config = dict(
    n_layer=9,
    d_model=256,
    n_head=2,
    n_kv_head=2,
    head_dim=128,
    d_mlp=1024,
    vocab_size=7874,
    activation='geglu',
    norm='layernorm',
    norm_place='pre',
    norm_eps=1e-05,
    positions='learned',
    qk_norm=False,
    attn_scale=0.0884,
    bias='all',
    tie_embeddings=True,
    parallel_block=False,
    init='normal',
    init_std_qkv=0.0146,
    init_std_o=0.00345,
    init_std_up=0.0146,
    init_std_down=0.00345,
    optimizer='muon_variant',
    lr=0.0147,
    lr_mult_o=4.0,
    lr_mult_down=2.0,
    beta1=0.9,
    lr_head=0.00915,
    grad_clip=0.5,
    warmup_steps=200,
    schedule='wsd',
    decay_fraction=0.631,
    decay_shape='linear',
    final_lr_fraction=0.0,
    batch_tokens=65536,
    seq_len=256,
    doc_mask=True,
    train_tokens=220400000,
    steps=3364,
    dataset='wikipedia_en',
)
MLP neurons of a small language model. Each row is named by its layer, matrix (gate and up: input weights) and neuron, and shows model dimensions 48-239. Each number is 500 + 50 x the weight over its row's rms, rounded and kept within 0 to 999. Numbers have three digits each. A neuron's up and down rows have the sign that makes its largest values positive.
After each neuron's rows, "fires on" lists the tokens most often at its 100 highest values on Wikipedia text that the model never trained on; "fires in" lists the words (lower case) most often at its 100 highest values on Wikipedia text that the model never trained on.

L6.gate885:560548453549466482576480557442514461516573582521419574539436523557496473503530447488510462491502497590502552496512491441549402463541490456525444547467493533458436555568510563445480420508495564466449485402466575418533467449510521475501438504513536521502489635507437554458436466530383519518553435519570496576383512573463481503544426533495507534502443614527448548470497518472584613466491487497477553476497529464388466540501515534527501533544475541484419549442434586493404545488538461515573621555442551507547536565458518517433459540461534568536473549520478527501429574505391537560
L6.up885:444517531562450504492445422572465611487419493509523511447571539570465537464557505527443465437567574492445381449567582419479537468438478466479441544505463558493476491549543569529402565591461502530512469535455477559528497498552511459475430547478472537474588450491465528542494491517470553500410514560449491475476526520470396559589517443531489502461494514504569451545497487535537489421425508512480450503486511676509524430517532506443454467400514424488582561516450496471448480492416477563486506554509483490418405507506460451535475453467456518477502558623459534458494540576411482481
fires on: " on", " in", " as", " under"
fires in: "on", "in", "inferior", "ones"

L6.gate745:393575483437425484547518527426511476506505553516453474521536480510539477498514421547519521520507502586561524563557480522410508470519526570476508609548489525460510481549410475475542482512501485560513458489426424460517586494509510562464652479442535486411540464541593453484456478572464583540437536515439519588465430448480510473483487551545546552425526506502529473548487508450496561481473431479426536542396430528491513604554509494555451558520452407603536503425472520550407484556421554451462575459573443570574540520439591519411432526447554623489473485528521477594534568473449479445
L6.up745:487527512458462514430436550512514383512465455451485504525493474464440481478500407537435398473495503506437567421513589507509559465621575538456520592476530494360487434468517528562458586583583477505444517467577462494469539506469435481475574482451585488542570546525523505470403579450440518458494590433556533525511451509492552544433452413426513438516548492510455535587474438494492450499443436527491459530407543560487424448560496541564592520540514440518456549508456515495465423437471503482531513515588542597513566482512621498536575473482575528480487480403496498529485455462484561576
fires on: " and", " by"
fires in: "and", "by"

L4.gate539:509480508506412502497459523467558458549516597593541431493530580502498545433470510593431562495478524360502415421471492474449486495502486467510540397484548450604489496641552432529478476483478645551546591513444508543477536486492513544570475542471425414494502583461475475441500528529458529507538591550501499539479536479470498600499485449533436499589504494452543404604588480507508470501489570527485409502506453417476571516498508545523411474460503437457496469466535466540482571615582405500474542494471584573501478422531649469544546504568523437419436469500516560536505546508450483486
L4.up539:523526535468488528489376572477582551528550463480488431539537557483507501459470533561515402501423550560487457491527422529407448458470492455536542412517477527451497417563431414450507460530498662536530522472529487559444440631486489476571477478441515565525522575512496483571482531502510527553469430472499492499605527553482555490546548480507476508437494559575507457503484499548546472581459476478504365490495510429442501510525495586584421540430516467530426481467436454533499522521592557503589420454522548536525390450502529475510524544439511476500498517496500518573519606458478426572
fires on: " and", " as", " or", " than", " to"
fires in: "and", "as", "than", "or", "to"

L4.gate733:492563449295450592578576543456583515509449502513501521583531494442489392553451450471565468522560468485537550461447508535509466572464599448484405455470500519536534447424476494472525436547454481449496455591488519573499431618521472500471532471532461508478527536430539528431462586420489484519462491461471481459487424517511561524542485451510560511519504528496518448473448493516544442457450528471477463511500576434535476443523544608439493584537558481549477584476368570506488476433398570536483421483527566541594454513471545506522512582408509594479550508494533496480424504482481602621
L4.up733:321549578511468599532462539515605498509550495504506546409536432535405432535505448549429495413476557513536470507480557515493571575536515443490503537520483491406473422472520489460514508558547488469467515544430503427523535462480447371461528509516516455567470559518497522503534518481462503490456480430508464537500511469568535514507480531521567512484566544460485518430469537498649415406453514486528462516542570522514472490427509562520606565478495496436485472500409487553554438550464503510467599456544529507527529530455491461520480524509516446540526634539631504558427513483540472459
fires on: " by"
fires in: "by"

L4.gate156:520451447460464515556512538549611506549392537553591566393496498505482519530503421545560492455552461500520495520546517521477536503508497480549452464518515499400466500437577546513595515435500633535439483480395545547584421561498424532516408499507563501470510525482489449558572521497529449490439441490438610487494512497469572489514517603459553433459393573503478473509604550509452527438557444485501476463468406529512543471438504426485463468456515543530420465458412505467436465481528416459508444526595540507403477459489381556506525508503462537460432551622503487576585513495523413458
L4.up156:540502532487439558439495554503532508521423464447511590563601474516476483602481529517410538542540475614451503579528520503418526467576496461480473517444499446453465622572472604525526475498509551577388516501489440542470491517458404363528500453534458620535488487442444507528486541451582453489441464442565594433503489532493528452570497450494569509527461600516507465507516487557460490445470542597431485515507486540547502423474506412484498583489510517502501532511424536452536553605449501399510552541507477458484508480441415560449434447400541537523431507537414475519573532397526462462
fires on: " to", " in", " of", " on"
fires in: "to", "in", "of", "on", "into", "a"

L6.gate710:417495503542404468585527443531454605463446543544463440529507478462538456439485486435462490453520494578586525497481533422500529565526490507515485562424448468514424539483510541523553544576482512527418482545462538469479482469399505443454584472501460445456489481520500597549446502515562446576559531559487502431537536482396531493487454512592463555497554476478493455414492550507588451594472494513453460404440528372567577547470586438486504545418512447446523555529424483514573439605473467551568475501576524522467478512480458556543547563518594485581559506412458501567469427614470508515
L6.up710:580437492414533554448566437531545544458440543507501532604538561488598549546531516404509469481481552509385574507421623413548526449489419621500415503475387453501452490562425568443521579486487473528491526438534506518471512448436597583482538499560557474483542493549526493492477490542519561516445449479587452427532548519407416547496517465469595524488381439450481503488398418462488466597498531433625560492423492583572465514486460414479526502529564448468527570444466557470477538546507500547591518474563502509474523458431398442505502501535472507520533558509501408470557480494511543522
fires on: " in", " born", " said", " In"
fires in: "in", "born", "said"

L6.gate196:478535508624478485502485579407518471439489530500546479479453483513540433465604544468544524559453518523508499589465491529599602523542534479553348465492510469516433499524489340479480580471517536469554617536474513445452535537510497463479525511387455520487529496559444530528486569441485415593461550448504525439508435553502518474436498538464548545488557468467484524486555453492498468451593397467498516543496476485532531472467487462459522476539471506499424483590497572529407491580445489547566511463435432414573425464487558413455376507502526537488592381466538500486504499546493461647
L6.up196:513568537559502480437577523514519457450517499505509498447506506471519432422564498454459504399494511518609551511450443517546555524560536500569499486458497440445432522489505467458559550483490485492506516463541547487561454569483469578550493525477386574493524533505446572524507490428426502538401493428476528506562363467521507519535492494465500417525510440402553572396619406589511480457621530394460578493548318535531589524504521439469511526454477524520562484535482498434478424527504489506502515469480442391531443527449465500468487573472569561498501529490525553522570535492447467587
fires on: " of", " after", " for", " before", " After"
fires in: "of", "after", "for", "before"

L4.gate231:526508487424538565509485524457544395490461554492425504515472515549535486494534426560542555529506505571546515501534506487391528397487467413514442543530561492440440517510524464434501461525472537535503487597528486484569509513579558467476455606510510453458489607481523485391520540540483586579458479575436517462520538481587477483515411476523462553626411537470523441526498553469445501490420509506511457500511506444526517540594542571485447517487408500588526543532391480513524501541525512489377594459563477494516518574500494609462468466402425392534442420484553580413410568489517449488
L4.up231:433510558463527472547494388471558472517525409433547523458480518490453389547473474498504555444534491560525582522559500537612510568542604491599438471462526537510497602509519500383492476461398526511526458523420536453463435536523477480563492553431444446562584538450487484548526617517371443498503505447589431399529476453479494471562486436563553465542457476550409473452493584530455451485564542393499523577568480491556471510529517601518517481470489459433451533430489451485450461486509552545527604497516569488426529500546483592500551550592519529500450452534472546537487537439518493554
fires on: " by", " with", " as"
fires in: "with", "by", "as"

L4.gate293:478495423414571516533432521629560462506562499554628500434436556485532488527532573442516414523515451467565503462551590599478490514510606505455509464577557521561493442586474484479443505528438518469593387508489591519567455502503552615551483449429471526512482499546444534542529523440473538622504540507546505446500528504419426498506430541485477457403528503487462505442553408481365606526557447479534487444427522530548493441417489470475539487505451455418603480451516466547446449471529471435546556542535464452511412542500512521466497436513644469395551448504572542517518511573475461522
L4.up293:488564537408576592472501450562453516524499586585489516449571504499524441526479459488429462547441500490481578516523443561577378480530500507491488488553455525526378467499495486494501438511542436394632529483514557519500423466509526487497448475589510542541523404474502490466452405544554431464387468511444493452523477519552412550463516558532519454530595494562438410511558506526514539369517477494463455469531547478516571539472583543505485573501467538516542503464562492530452533548411541480481516504570508548477429445549471476442480390523589434505414524477574487559464479530493467529
fires on: " to", " not"
fires in: "to", "not"

L6.gate856:564428510444424463590512454496506461464516535527448494501537471489493366456491405467429504539441509461557443527500466498458589529486509404495446413567473490568508477436500495487463577545538531429526463497422538537481528483433520441499459477479590601488464612518424514576522532507432387476497480578516420551448567446483565509522504495426504519481582467571595507468443532474454584416478528440552487456578495414492459550514519474530479556546464493514521566508512457493579429468537505488512514476407480478544496461560526522497488491458528387572476530516500548507462454541501524626
L6.up856:566512546481434521469545500537512457385523551455431532473534491516496505516461477449507549502543473476471476468560508519484496454483586457531455523545546457506446500423466532544511553525537497407482460517371512556441568523483553508564532417506443561340386594524515621580486465491417489415476469562511374497444502549587517526535534505439410575444548559487535458493510568499494536471491500423504463475617443361492511618464537414506499493491501461564439458487591487500562512463538576454492473470495489424538416433569562544510559483388464478532496484541527522564529502478515470573
fires on: " part", " rest", " Team", " head", " end", " position"
fires in: "part", "team", "head", "rest", "end", "number"

L4.gate876:475504474494614432562483518515430501522555570512564456480448487482473554541490535472451404553495404516412576475497569518526487482527508496492527558530437455484465507544524501379535499534494561485509466516513518539517502485487514604589452532511552526564452522553446462521455484467610471461476540421496506448552423480554485526495509499544430502509563494539608497472514501535468534426525529531495416499454598591492467502402402453596586549488508516521557556472553445557481481452472497468542436520599494482563497417461526487551505484383495501365509493367500531509579468593435410593
L4.up876:459423469538444549490515458512405566476483532502539529437494568509485454498584452437515548501518445484536500527507509523525463547436555523499579520561502494502452492525503659302484529534497587487520406507477570532530518568520447537549543519484438583522522508488436431511470365486542508429536451432585507499512511563419489511523500480548407496478513530551521332484329566599508481504572528484479432461528504563499499569534523452510392515528498486568596493461512533507510477402458483457503539540500537472560510530564498565455453438541480552488486437513511551569446496475551312534
fires on: " to", " can", " would", " could", " may"
fires in: "to", "can", "would", "could", "may"

L6.gate49:533487520491562494580517405565560510477541524535477512464565484490491463600453459425446511554510508478530469502487539522556429611451407439532480540452445590501497480493501455441561601476489517432560459478454501532567458451468571479496520544522595533500522476493525387503452503441533434459507529449484548522470521578589516514498585520568375449550552529468527491544619485519453482490533475514443615531432546464495523484480532520486470559540439564461509436463459527490497512508520512530539530438560472479606470592433484458533495481490528593515510503548503502500492580605401428512
L6.up49:575497476476463613457465545571532485534575589444512463464510418503522519493513538551583553494528354539506472520502505580475507539564545432467460427492474570510440496520532459507493529502455572414514483430591457465521466482434513465575441567521456510459581567497372497543522489473557388520463543416468505562508518454453495592501573552445570468590420487539451440519479498482440466468442504520472603585550517482509563399578503464491435552544437546461501495473538415492474470470501494454527390499435418467522408460521552496545515466454461480601460595498504512472506498476461514366
fires on: " to", " not"
fires in: "to", "not"

L4.gate146:409550497497574532523533507575500496549525560447539429551477508443558483395561427536494458585497489473509601450584472575543537478510541527483504497406436465664464502514475500534544553509532509579492478556573505483471565497488434503459455453447450483436525549535520461538586626477492487498471632448525441557426511427476478502516481406477504490394518471484521437572567396454508453451524409515519450522486512501502450389429486468474458470573445435513485564533538572448500585568428484504477609553551520488520518530493453432486560556550522520528369483496598492513527510536556472503
L4.up146:356446488502530496541497435486535607437509420475389471574388433435514476493475439598543502561429594546576553515546472518425563425544431458456567507429528478497441439507440537549543474503477454471521549493471442483466481623467443577483556480412564563552488573425481549533544517523517543555471552467482453494438494410563435594459505518507579535468424424552539439502513434506455615479497540557535473542379487485559446507552433514508540513452512545532542495449535487482563522497470557488468525458535459659562508450499447492445545616477437483539466421478488425565591510466559564533
fires on: " and", " but", " announced", "m"
fires in: "and", "but", "announced", "confirmed"

L6.gate934:499535491551485455562490555543454484439501504567538419487477436481511408566557494521435614401485466458535565482428523485571597407560473519497505498455608477538492458540494452451495509519531482494507532547447440457570372530482418520567488486488584492472471495511442518579443488466441382611527480532384573601567503573404447552508561556505550483453488445461556473538580524595447436499488461507640458417514536494479508370424509531498496437443444574423513473470503489550499493533539562474513467493541573494525510449620510451428554535593513559444473597506517445518555380526395490526
L6.up934:509520474554451451506530444535428576497570556567552567574506473420450490521536514555580547457525485524504538472462461420585504440552551430480502509622462460570500538482380546493549443487514522499447491454416452485578522508451457522593580454541432526473518483466546482526489550501514413512458472461400556503554446563449586585435534608496469549561445466430492453540540509470475509496446472501527448561484541501526462476533559545540408503425607501471447521538508396544508479603579580534499462536474534403489491478544562530538458532594508573537448404446541538513440521462445498488
fires on: " I", " of", "I"
fires in: "i", "of", "vie"

L4.gate476:452543481448513499405415549484462581514546549551487448536519521328403441529410480408484421541434464454405495551458503451445519457498485453616528510479471516532532380513443458447530472509496595473507506586547525539489527492449576481539475408452573564480546518507513514471530470549552493514503512474488600613466430519436520467523493580544464511519628533504481363485430530500458565384442442509462644476481493556515573484545481496548497559480591521522467512526448499523485526571476470424558510592557532499464427441439526551514468442480508554531525521445559526503484579495466482558
L4.up476:341386536572453508512526430525406531518565423476439525544600529505511484486484482417484531502484472443449536517483578576514530462585596480500568551627515548497428523431444484422439480498446549490575513508554524471478480553489529468468543507580455545383507488497461525601521520581568476475466463517429478573458506514461485471527427531445499480440563544494480432630551565591513428519526497442439514521478488609553434538506444473413454588548532482493396491534448536477484513537500528470456468479511455572539461490535470460450538540523580596484541612453480457541558524494468486471
fires on: " to", " named", " in", " votes"
fires in: "to", "named", "in", "votes"

L6.gate639:535519540527469607598484475441529520491501540484532526558584555538389488542413506453466569394403477470535581464460562563526560501482518454569448492520471529408453450544454457479443461511543543451446427551564600523539434475429506436472492518489493437448465547495486520477479492541461581492391526457444463408458460371498478512474511496531522489486527532516569517523547460439525525399591476432478515524480441503493434475441584421642544517497383536518513550545507520532492506516463481572534483519469450624514478510411460499488552449502502472595528476483514546533435512564554547518
L6.up639:535539552550515470564395493489598608454503502516524570535424449574376568529513419441387504503449491497510515453557592515516515525456481425498464504534486548408527487521495487479595597549539592489496426575580523470508457506442464459533560498509488451546474481522473550453518556502511601511517484437408529463439426427511530480500451470558504524464484493446576524511543394446520523423535450463485482484474459553445404514419464437568432571474399606502540476507428630439526551496458506552478443581486465522490545520421592468465554547502548475539496449531553456555507505523479536436
fires on: " by", " in", " to", " with", " after", " finished"
fires in: "by", "in", "to", "with", "after"

L4.gate578:575556455464467467387442598486615536430522504511473450531465411488505466510548500511590500523524514571523535573547539517518472593528429497514460605475445466539427442488498544488462471404522503582497543523502448533615529451602543467460490521528407543458478476563591483498594431464481542541448584494451560503505576557504484532461497450475530464417614455565446535527480513513505522484519419436552478539451465514446473481469491513509486554530559398540484528629465532486528413592404494483567538510484503528540427435476457478447625463557561517406413563561541453523491532463510577405
L4.up578:519469471475466402462483547590518479419491471489464532456505396503550476510588457516417463487465548454533528466548524509518553442594456528508485538477532516463523498445512522533511466466446429430496556524548516609459552525485486412561531561488560495531509482485567511449629453536572492582481552512442426478424497451516482519397446524479514530496482400580449535529560543566494493568511517509531372507390442565466528541519475499482587535541512438499524438525461533532504513511563469549567470557558437530532482534582597514491550568327433449450523459534431455499440478599443518546
fires on: " and", " as"
fires in: "and", "as"

L4.gate50:512468516495478466563409550520538520487536468488509457497463515428504495537527462545540468447501451495511480466540475513491528523488458529571448536530547414498537489633564408540494436488452539554397474445469496461601536448463524591487463407485522511539573522477477510373458499422495514589602553454502536453557569618510546540470526443459437502509520462466484477491541525522460416489526430444548525414478482472474467530489520377479581485423438487500525415567489406442495523507411526498474600418491557544581468471392562522420568528601526548473570535537472539543592492561560484463
L4.up50:504479450499484495474468473529499477540542478503570485510498560441478447541400437534500514514409481495519508503429440510471533553452494468628480566506528413549503466589596524461546433551438562457483498407467555515505538503529459519508468425463497576493560465491483520426535442478526555524526569405605463524526572552529480549390511487500401505520473471514498498505529500497442436470567502487609503404448517385499483544476538425457550491393547563590504421501538377414449499423528520456529504478584628598528527499497537512390527593498549534549520453543575503563436541477511418544
fires on: " of"
fires in: "of"

L6.gate612:495531408470424485506486414573441482516510450527501472429463421465497502425544553630562473400543514529424502544498536552504452523474501625552418543421460459464450479517455549468483472569527494507522531520544467547479424533479544424567467514455550479449570511570485567484554483501446454467506573508466528527470545438486506447457502461507518466478490458551488464499596408512496554487535491502509632490467409495460543508529619493399383446522526442527508550496431509466454505511597521519604459536590510514462437496450521501442460436496466403430576506517510572500475524613471407543
L6.up612:528421465494557525420489453518485508459559520515493555473475476501520443517466539481473465509492606500480444548505415481469456581435551582546451514459471453535515573545499553522521577506438502550450452480527436448394501483551550477593614570502524500548546395422446488410498521556523568549540426450549489495450543471450509413537468458518550578441529553472554434512531484512508523441580573509521513486517465547450459532464536440470457525525435476565457491527431606581504564607556420541492465569539491543452461413466544513586426523534435412499384504569457508461462539502526509471
fires on: " In", " the", " in", "In", " caused"
fires in: "in", "the", "caused"

L6.gate575:520527489459556485519474468526576522447567556474520482519402512475530461587542416601526468528578526474605502606561553439502568462551416466472547600495461508587523511613570444476440449511547593534461500414573567640485451480418502474541505440455521530484504554500513533516577468441536461510439588538419503558445485453527493507478515478452440377514519539478514558503524458461408548519489507534557440502473527476452656545512482463515556417534426514499511555514540431539475470452580461467495525542444483526454500477399503558503495427418496494373573526524452526481440498478467483462
L6.up575:457501422521620504549421584451512475434477487589564530511533462504488520504385399519371416481565536506474510561565566535511459506500485510484456490430510424587518536557510468427544529489476476500507513540434492516426505533430429586526467508571583473589511558484450520498536536506456498522475521532580498437402561493517456467507407485433438460467546564544437527499534529461577502491534447577498387568458428550518462498473516531464629473573507524528626491556547515475501519501492572468565530425513484464523443458554516466435469567414432508566466456492463543534447493458524563501
fires on: " as", " As", "As", " it", " It"
fires in: "as", "it", "because"

L4.gate281:507537515435545478458498540479456527485524532549551511498442478460467454478400491462441412557453479472483571528625473462474565454488509524408525562508605407491513429483477589514400400501479566589515554478509486513484523444395527442448556511527482452513423483555547479535497485388458598472478506558473411541503610474461448492537526510484448573572537423491566501503499466505405577523508516557545605475398585523565487502469485502475521467570459458613553437561599539529467485549503514381442467533536514497466530510407571491473500430421571484439545512505463652596532587564432492522
L4.up281:452587496455467536511409612492547517452464432443512524609520413432520446560550531568490548535559483475491636544517485501451547385475494520419561481444578534446540504428559428547526491585479443430468498503561555541570493532526545469527440449512464505533587491514524475508527521504510509537425495516535486485441481415499437507509534556457610510572478467432498547483524550545393474515502609584527482520547378506421575433469566456467479523506576456395551457451482498461534494586492559466499464450457447574518460524495586562489497470405494536527477502474485493516547524419438437447
fires on: " is", " an", " was", " a", "ic", " with"
fires in: "is", "an", "was", "a", "with"

L4.gate637:456508563536444459434456589513535430525555467547550431545467518449555480559484476445484484511628489519541590506489478527479497468491482517449525482565532521409517516507400511543508448489450567451435544388445448610480499473454525425444576520474569440479394481443454457397441514493547412512501491508471519458580514562501604472568554482542522572530536641475507412501540525532528454444452504451517482501455529559542484526532482449433550474524508514557444566465442500455512523417470547486557548405477537538545469382506507489539541480469476564458481540459488473633521532539488528520
L4.up637:539532541493420502517436559566424573565457571496569495504532466487472442424530552532534453452441503535502537512542553399507526508506492448495449571518577474523467540421515465440469566533415495544449548568427453389569440497489560508563439418524537605500553483435412586520455465437470543499558506447576584513577516513487458456545460509503565484502525549404466482548524497502475506419475473397470465495473528581407530498495440424597515432561576469426575436486450447520441605578472460436508440442560497491539444413458525460512531473457521505486550534529433531541529569412502434537
fires on: " to", " of", " in", " by"
fires in: "to", "of", "in", "by"

L4.gate791:524488474535477557475497571430532510435466521467484454495553578436445478564521609452496419416571501584550488539422507491561484534504456474602465581457486466484472529465471482499444545495511398557524566448479453443568504478408379493481541513523529600465502559520506468482485431545462511545530493433521475467478462494465486506446538517540508432484457447528531393611450422514547565506545510532572598443451362521524458605557475502471514442469478521455489496529552495545416467549452482470467577514601566473456483450433393412511461514531523578473580518428450483451559438533402509501
L4.up791:514460465535558441554435554471455567537504464528480499445471477431506419501545516554555601431491585523517465560516490385510538411587558460441502544542458548424482589531480591474577534488617521465629476551508569460559512499570455488447482521466495522554431547513450457570451538489538551465483472483548560537458462529500573436464416484494534570453462532545454519567393421454445645496518412533540471536522473437568482427499469572466392491545562462449471495515489531585523502484450466522509546506509470465539503481544420447508498463484553421431489510543570599527517524470492425515
fires on: " of"
fires in: "of"

L6.gate469:453519442466525435547465563547522493557431523521512524480538528518491470515477489479495521537499478494483586496511486522487543476544456441492460495440515517473518550575429451483419500461437551516591475531510486452504515344362575486534470422613514396480532540547424578528521425526460595451497527488503540492527431476495419513484546404527465500486467576564542428531393527517598529586563491396547405470442506451539514578451552522371519531516485530522502553531544456456588483490474450443443538585515555505493536516530516468531456505559495419569508503562489480509539390529441499518
L6.up469:615532491487399438480469522504503485574457506421581510494605531363470570529448551555508388409511580388436523518465579524578442554541546582520514487511465434430461534528405556436529495478474463513493493491497496509469511428453536567562517456522535489471589505483512532584584531443495519480537519514484516518490491468520486537442520511468547478520487543439437623526498504426555591491542510418567491447495546445480582471503502559485509492483448487607456612523489433475438496493462537465554501462469446466488436479472451539614406500631486434523460573595507553540493522521552580511
fires on: " In", " in", "In"
fires in: "in"

L6.gate536:493491468399558566550528529552495480530505466530475473442439446376496518516506505408495474499579539493490514518518438392523366561503430422557374511525468449452488550586521508496476519470512456474501440518464449449505520481469556532489533556529473467513522475436480473547502473524428484530422612493514529475507568505493512511434478399470548506534481527408457520524526490433451453472611509613488392575547456421558552475500494459452506552524490526589546481536482513559446487575492456481516474533486546445457531496577436522492500561632579508481484584556547545624419487489541542458
L6.up536:589571498520464440555559511479501544449455484539539441479423523443475459500467528463622441489507481546552406496640421473524526529504507445562522522473563464516426500476499484615531555533509507566502581477510448524530616525515565490489535513462409482443466539545467496480503463595424501501512486638503529669478545477465385420544599575446461540436519505440498496572490471502510531456507511483553411470478458454508573510539448449448495507489467433379465521585516455456521511599407497502485377475445456494542454577532537487534515595395511473543473534424484563536594402420574486480
fires on: " his", " very", " time", " its", " more", " most"
fires in: "his", "very", "time", "its", "more", "most"

L4.gate128:486472478528565465539512535532473575521436552456504376448462525544545525440541493502505536444504508532461418576506425481462480445524494507444417566534494538447563489509535511551555504423563543457592463563524599335450521507451570506437500481476539569452412550443520497558581592490486493443559423484425570526581530503404451480503592541552554491575503465479399391494450478504475501426581450479539495463476432489539487466521509488504493457492503453538462510519535517484471475493493498554495538499575453469482592476503462422486461599531535500448513541579501553546527543519440558511
L4.up128:402579552494496412452516510546500589538513509479511523521470492548588545478538475510514507533542447455552560525481559492499456502533462535494510592493585485446459586500473527447440486481581430451566520504459529486504427479453533549629506612551438519488362509538494495478380500458510501423480428376525551472583490460531457494441524548579524568387534414565427518471498437493440643514487524451655466532501446501444396628507440471466525392522497543472463529612628403496516446485536492488533502501513538441516505481424454486572507564475498453493461492468552513561523530550506486560
fires on: " of"
fires in: "of"

L4.gate461:502492525431503527527489514555515463504488616516512483511455542489461433588439556531470393555466500531510446390473471604532484476582499505495430425494548455489579391494468438484582499531464609507601512556438545611522534478459504530473463479427486562553502568470418541431477437449519473570489543492507498375537461530409521568485502508563454375434425541493475491499565456550517477536597472480449502462472562476507495489510448442572540461523513510523515485418472549492461438558505490377618497420555506517555533564516564481471501475430478489423492550484452528510446515564426388446
L4.up461:508465455542432584525499524436496431480578518595585459404484531426499553428566529514477488507423348531529489534567474542446494519473482558501508522582527533462412425502419356471493517527602508454551475534542616416549468549502511490441517523440541520504409559564381531513508476501527466605458451550440609532516496470458492550449531571576530438533607603555564412436505479482465477438531475526479493542462550506520573484578468479548474499559537508515506497488492478578408467468435503478516454470500363549552554482458552469429461488497565538507473477428569477506444511480507454546
fires on: " to", " not"
fires in: "to", "not"

L6.gate717:447522450484532548510517476428571593465445487479477450597579448463523401564558481476421533511575474562479574503455427474479483515467496444535433522515555461617536502512483550543499549431508547539538515437443547516437488615431552490424588531545412553480525497478496517526428503486495503461503523578540445501445564438583536466539428518546435502511520543501544492533449525494432554603549476528480450561467411584416523508504553484478468487490431466532539530450592460547578479509577526523478463522557509460507531462440486440537556397416423561566389465594435479483524492511471457518
L6.up717:484489457516455451554471491471483543427397524467579517587492472557462446476431492553441437491470481456440610442535530472460581463517595544441513468504552512427492529475485396483462472446492499650496563520562441509523441502511479482544572564497571457555566503489531545491556457460578517516484521523601443485465465532520446590519644443581450445560476563405574579518589475523445420476540598419424481428495508492494588483496560464513556597513548443496499464512514486543495521421420503413429501450551515426445530555521579551442470509571568532608435472504481506547504461565450449455
fires on: " an"
fires in: "an"

L4.gate515:508532516493444458475530512579476526495503540505487513566408467458445487525408449536482451639572508482472541590425501478512526470419454590498478544514596489433493471525562486468471492510430512551523503517592415475529548464538498557584416469508490526444479530580489508413636558509451549547452535421500551523482439584486511434494452504539407477515538442529501500545590549557379422428442462469502460426534445560453514463528445494473539447492585485549620490551499413451465503534439546480572549488593449581546550454451534536493445469570441618519521477406532527500426574430482457436
L4.up515:594519557389597497412499468508382550581492564503419527505482498451511577486502519533504429507510453486494506544557531495507513553548538466521417473551552412516390465449482465554534356467469538497495387445504477467445376486468434461477441444556548552471490457528420609501555487561486465539514506460528556569540560488527480568509415506596505504391557543556559468507471509549583496420470509431456532589440500541549507567510424442497610465643549543436519534556552466534480512434414468524487433509528506527423486522509493549428533472465468522509423525537538530466566488457531504517
fires on: " that", " which", " to"
fires in: "that", "which", "to"